MLP neurons of a small language model. Each row is named by its layer, matrix (up: input weights) and neuron, and shows model dimensions 144-271. Each number is 128 + 24 x the weight over its row's rms, rounded and kept within 0 to 255.
After each neuron's rows, "fires on" lists the tokens most often at its 100 highest values on Wikipedia text that the model never trained on.

L3.up1246 [105 101 130 119 128 159 110 109 139 121 117 150 175 124  94  86 144 188 130 111 125 124 123 100 113 105 143  73 112 115 127 138 105 168 164  97 131 144 156  90 128 128 100 131 108 105 131 139 159 164 129 179 124 114 150 119 110 166 105 106 110 160 147 146 136 149  98 111  92 105 121 145 130 143 123 151  75 107 117 126 121 108 131 138 138 130 110  89 110 183  91 111 132 152 137 127 208 124 157 133 159 154 130 156 104 130 135 176 147 170 120 161  94 133 168 146 100 109 149 142 109 156 148 109 136  94 140 124]
fires on: "ul", "an", "ge", "is", "ose", "le"

L9.up542 [ 94 176 122  97  95 115 117 134 108 136 119 122 148 139 131 142 128 128 144 131 154 127 166 146  55 149 138 125 105 115 121 109  94 135 159 136 104 145  77 130 101 140 112 104 130 111 107 131 113 165 126 156 106 113 117 122 101 122 174  88 132  75 112 122 130 167 138 135 105 102 122 131 128  97  99  94 143  96 167 205 133 135  91 118 131 143 101 132 147 150 166 147 131 108 167 158 121 131 103 138 108 131 121  97 139 151 126 128 125 174 137  96 165 142 150 176  71 135 163 108 135 124 131 106 121 144  98 100]
fires on: " ", "0", "100"

L9.up1339 [ 98 112 119 138 138 116 119 112 136  99 117 136 116  99 157 130 136 115 115 112 180 127 159 121 181 132 161 132 133  98 152 154 121 134 158 133 145 127 114  83 162 153 140 140 122 158 101  96 133 135 128 106 115 104 124 142 144 144  86 135  96  89 162  99 169 111  99 141 103 120 149 112 125  88 138 145 119 117 161 128 132 159 159  94 136 140 134 143 134 157 134 115 133 143 149 105 135 147 158  88 107 129 114 137 118 124 117 128 134 143 127 101 115 100  92 108 132  89  98 148 127  91 113 118 125  89  98 129]
fires on: ",", "-", " |", " and"

L2.up868 [134 152 143 138 123 140  95 151 164 144 123 129 115 163 135 118 107 116 140 125 160 117 151 135 106 108 152  78 145 101 127 123 123 135 114 108 126 146 147 129 112 125 124 113 119 152 146 141 131 101 136 132 114 119 112 129 148  95 123 151 100 142 120 154 150  91 122 116 106 170 144  96 128 128 171 122 144 122 147  97 167 119 126 159 131 125 143 159 106 129 112 126 167 128 120 111 135 129 152 102 130 124 147 167  81 129 101 117 112 130 113 123  90 143 124 144 134 132 119 163 131 108  93  99  80 134 150  87]
fires on: " prov", "if", "ied", " con", "ile", "lin"

L2.up543 [120 141 117 122 113 181 127  90 119 114 127 102 163 130 102 132  97 148 132 134 166 129 118 153 121 125 101 103 138 135 137 152 115 108 140 102  85 121 162 159  95 147  96 125 125  84 172 141 142 148  90 114 105 120 156 157 127 151 105 120 175 122 124 138 141 151  86 143 111 123 120 152 136  92  96  87 127  99 176 120 139 144 132 139 168 144  81 129 135 146  75 140 101 110 127 139 154 106  64 113 177 136 142 101 121 172 128 106 118 145  89 143  66 103 127 116 143 116 109 136 140 129 165 140 115 101 113 157]
fires on: "ation", " Vol", "ul", "le", "c"

L3.up1136 [123 119 104 113 112 108 103  94 132 147 136 149  85 105 156 103 116 132 159 154 185 120 139 141 193  83 162 144 167  97 148 107 141 105 149 128 128 133 128 102 142 138  76 100 143  95  87 143 166 145 119 124 144 125 156 164  38 143 162 143 114 160 140  95 173 106 103 120 100 115  94 112 112 125 131 137 105 126 135 146 119 128 166 127 166  87 109 134 133 145 130  91 106 143  83 119 144 134 135 106 147 107 108 107 105 161 132 142 138 151 154 117 102 109 125 136 121  95 142 152 140 122 176 119  94 104 167 112]
fires on: ".", " |"

L7.up1137 [154 152 133  79 140 121 110 145 155 133 144 113 184 135 158 144  98 100 107 125 175 168 141 100  96  97 120 124  70 102 177  78  98  86 126 136 134 134 112 147 158 153 180 117 153 195 155 161 140 150  99  88 169 158 122 171 103 122 119 116 114 107 124 155 128 149 120 132  99  90 119 100 114 129 125 160 141 159 169 146  96 134 145 143 125  98 132 112 164 118 149 149 149 135 157 134 153 121  92 136  85 132 117 112 121  90 179 155 115 132 171 107  94 156 180 146  96 122 136 125 126 121 118 109  84 129 128 118]
fires on: " ", "1", " |", "2", "6", "0"

L3.up1155 [ 88 160 138 104 124 102 121 146 109 148  68 107 139 102 154 103 160 150  97 155 176 156 141 117 125 150 122 108 106 138 133 152 159 139 151 153  83 136 100 130 159 124 156 140 142  80 128 143 105 124 144 123 153 159 144 174 159 154  65 135 113 114 158 114 141 165 124 125 148 101 141 145 124 110 120 128 105  66  87 147  94 121  81 107 125 106 118 158 128 168 140 112 136 103 130 150 116 150 105 142  95  99  66 138 125 108 109  88 117 103 103 145 138  78  81 110 137 112 119 129 174 106 131 139 148  66 132 139]
fires on: "."

L7.up1421 [116 124 105 103  95 143 117 115 163 127 111 166 154 114 164 140 128 105 130 165 136 147 154 137 151 170 193  95 147 155 148 116 180 110 165 155 121 121 125 146 125 113 157 131 116 145 150 108 156 145 142  93  96 156 118  79 139 156 111 116 130  87 101 179 111 131 127 163 140 139 112 114 118 108 140  97 152 133 133 124 137 152 125 124 126 126 113 131 107 118 157 112 112 104 136 146 103 112 143 122 126 122 139 144 156  92 112 134 124  91 159 110 120 108 129 103 103 156 120 164 138 116 146 116  93 100 120 131]
fires on: "ium", "us", "ia", "on", "a", "is"

L3.up443 [123 115 114 144 149  97  98 107 122 111 127 114 108  88 153 132 136 143  96 150 158 131 139  97 100 118 117 110  89 131  99 142 167 144 151 150 111 128 126 137 131  99 154 147 107  94 129 111 133  97 108  93 128 122 137 184 143 145 107 117 122 118 109 108 139 114 117 108 140 102 130 136 116 106 116 139 120 115  91 143  89 150 134 114 168 135  59 168 132  71 138 128 113 112 155 169  98 167 111 138 160 123 107 148 113 135 134 101 127 114 128 119 155 106 116 190 136 135 139 143 165 137  97 111 142 151 107 137]
fires on: ".", ";", ":"

L9.up366 [158 154 114 121 117  87 129 152 119 143  99 168  99 107 148 128 102 113 124 152 129 121 127 103 132 141 165 133 134 115  89 153 112 119 142 111 156 118 145 109  97 152 100 146 124  85  91 133 136 100 113 156 120 145  75 172 114 136 165 163 129  76 169 120 136  91 115 112 120  96 106 119 139 104 153 148 146  95 132 177 137 155 126  98 120  80 165 131 109 118 117 139 115 160 138 154 158 113 171 123 146 113 128 123 115 141 119 147 130 118 112  79 135 128 109 100 142  92 136 106 105 154 113 140 136 102 146 118]
fires on: " at", " of", " in", " |", " from", " C"

L3.up980 [133 133 102 101 192 121 144 108 142 111 129  93 137 150 144 143 144 131 119 167 124 111 116  89 127 169 110 121 150 142 124 105 144 143 121 117 101 119  99 121 149 137 149 108 114 135 114 127  99 112 101 142 160 116 115 163 141 109  76 124  73  98  95  94 172 151 119 118 136  80 155 131 134 133 110 106 114 127 147 139 119 137 134 116 150 125 158 135 109  81 125 103 109 168 137 145 134 149 131 136 175 130 102 122 121 114 169 114 122 125 101 118 125  89 131 165 139 128 104 152 140  92 131 174 155 114 131 129]
fires on: "."

L9.up498 [120 146 168 172 149  99 115 103 141 133 106 138 145 109 126 154 128 136 151 162 151  90 157 139 130 179 100 106 100  94 115 108 133  77  93 149  99 108 125 157 184 126 132 161 121 103 117 139 163 137 125 127 153 148 125 150 128 146 151 100 148 173 148 117 106 130 121  94 141 113 120 136 148 142  98  80 177 135 158 120  81 138 150 100  98 119 140  92 160 150 165 109 120 113 110 128 136 154 129 104 100 101 109 155 145 150 140 101 150 133 133 167 177 169 166 171 104 136 143 131 125 188 159 154 127 111 130 134]
fires on: " s", "s", " L", "is", "its", "."

L3.up1387 [129 127 100 106 129  90 150 125 140 127 155 150 125  78 145 150  96 128 148 142 134 115 151  72 153 133 117 115 147 108 117 166 117  99 119 106 140 162 143  85  91 118 131 102 131 149  95  82  77 126 161 108 153 153 152 122 136 139 156 144 137 142 143 113 116 111 118  84  96 112 106 131  95 133 101 158  88  90 139 116 109 138 149 114 134 133 107 114 106 115 132 118 129 133 125 119  83 151  72 144 131 116 119 105 114 150 156 174  89 176 125 110 120 137 165 153 137 121 147 126 136  85 137 120  91 133 156 150]
fires on: " |", " that", " —", " same", ".", ".."

L7.up1214 [131  99  85 160 127 126 167 156 106 125 103 109 138 154 174 153  98 115 136 135 149 160 120 152 136 141 147 103 151 117 112 122 140 139 128 142 160 101 130 137 146 137 133 143 156 174 106 135 132 130 129 129 116 104 108 123 127 148 136 129 126 113 124 142 105 154 133 151 134  89 115 152 103 176 124  86  94  92 110 142 132 141 153 122 145 145  90 155  77 101 158 128 118 138 111 110  94 161  90 147 155 114 118  98 159 104 119 172 127 142 130 143 145 121 101 117 148 134 178 124 116 102 129 136 122 175 122 118]
fires on: " c", " at", "en", " o", " along"

L2.up1029 [136 176 146 182 135 128 128 120 144 124 135 134  85 128 126 146 176 134 110 117 149 121  87 135  79 117 141 110 111 161 158 145 158  99 174 141 161 124 153 149 110 155 116 131 110 107 136 157 121 151  99 121 144  92 134 105 149 159  93 141 122 106 145 168 143 162 183  97 115  85 141 104 121  76  87 116 115 148 159 114  94 181 114  91 121 123 154 133 133 121 153 129 106 100 144 127 149 145 109 149 138 124 153 161 101 137 116  96 137  84 100 119 104 145 117 130 166 132 150 107 154 105 103 116 101  95 166 136]
fires on: "r", "l", "al", "od", "ian", "ond"

L3.up927 [144 146  97 171 190 156 158 147 132 118  89 147 147 120  98 132 163 131 122 157  90 156 130 134 114 125  97 138 115 102 117  89 158 109 139 135 157 128 155 143  90 178 112 124 163 144 125 165 127 147 109 138 108  66 107 150 147 126 114 136 160 119 121 141 132 133 120  87 148 102 141 164  92 152 134 107  86 128 163 120  91 133 139 113 146 111 111  82 110  98 123 171 114 157 109 136 135 115 104 154 150 124 153 120 127 142 138  99 168  94  91 124 131 114 112 131 141 182 137 111 185 140 127 126 139 118 113 135]
fires on: "al", "as", "l", "i", "u"

L7.up315 [116 115 112 102 153 133 151 121 112 161 141 153 119 154 115 129 131 152 165 149 163 118 121 135 111 125 140 125 116 147 127 112 118 111  91  85 127 136 118 123 146  87 109 135 137 121  93 156 129  94 138 105 122 139 139  77 167 137  97 150 167 138 101 132 118 113 117 126 145 131 125 194 134 130 124 161  90 138  54 160 106 121 128 157 145  92 154 152  94  72 162 159 139 157 129 103  93 138  91 120 117 109 146 104 137 114 114 136 114 158 114 126 119 137 132 131 173 108 156 136 151 117 120 123 144 117 139 127]
fires on: " however", " l", " so", " c", " at"

L7.up583 [113  99 133 182 177  97 129 109  83 130 149 110 132 129 178 112 109 116 126 148 160 109 103 134 149 144 126 147 114 130 127 115 116 119 163 163 106 160 139 133 169 138 187 131  96 131 129 123 141 126  91 128 128 128 124 192 115 122 126  84 136 134  84 112 148 103 114 110 120 163 134 121 146  78 146  94 157 147 119 158 119 140 142 155  91 142 134 125 130 132 149 136  97 155 129  54 152 155 173  99 115 146 132 132 123  74 141 141 120 153 115 124 151 167 115 189 112  92 171  95 100 107 152 148 173 145 104  96]
fires on: "s", "ations", "ation", "is", "ions", "ion"

L9.up285 [108 153 116 133 166  86 134 136 136 132 129 159 125 100 118 158 145 167 113 125 152  86 125 115 116 107  98  96 154 142  60  88  98 153 118 120 102 154 117 150 156 136 156  96 118 107 121 102  92 132 115 115 143  94 107 132 101  98  71  83 109 123 119  98 112 116 142 145 146 120 128 145 143 122 193  77  95 140 198 105  90 153  94 100 132 140 130 130 167 159 121 100 148 139 142 160 146  89  98 100 125 161 135  90 172 116 127 120 134 154 148 139 103 147 111 147 102  69 133 170 128 106 150 106 149 136 155 149]
fires on: "-", "ill", " |", "0", "ang", "cl"

L7.up747 [127 106 108 124 115  75 122 102 145 122  94 108 139 168 135 108  83 112  95 123 139 161 159 106  90  99 150 132 119 225 127 127 128 139 144 120 117 159  98  94 146 118 133 118 139 142 135 136 103 114 106 133 144  85 159 134 122 128  92 136 115  88 141 113 160 136 130 111 129  82  95 145 117 134 105 114 108 100  91 180 104 116 101 116 146 145 109 134 155 110 148 113 121 128 157 147 122 162  90 137 100 130  94 119 107 103 151 108 149 158 131 133 161 104 112 155 154 140 132 172 122 121 108 139 108 100  87 116]
fires on: "."

L3.up158 [133 145 106 160 139 117  99 116 122 142 157 115 179 100 145 136 102 134 113 112  89 123 101 159 151 123 177 102 172 139 132 154 120 137 137 138 138 128 109 173 124 139 161 108 127  92 117 112 127 130 116 128 125 146 182 115 144  82 153 125 114 130 155 184  88 135 127 136 131  92 141 107 110 164 139 102 149 123 141 114 105 131 148 131 108 132 106 142 111 131 143 138 109 101 123 128 125 149 141 148 127 161 159 139  72 146 179 126  90 183 114  90  90 100 125 154 151 114 119 123 111 111 128 141 128 124 128 107]
fires on: "y", "ve", "ol", "ag", "it", "ox"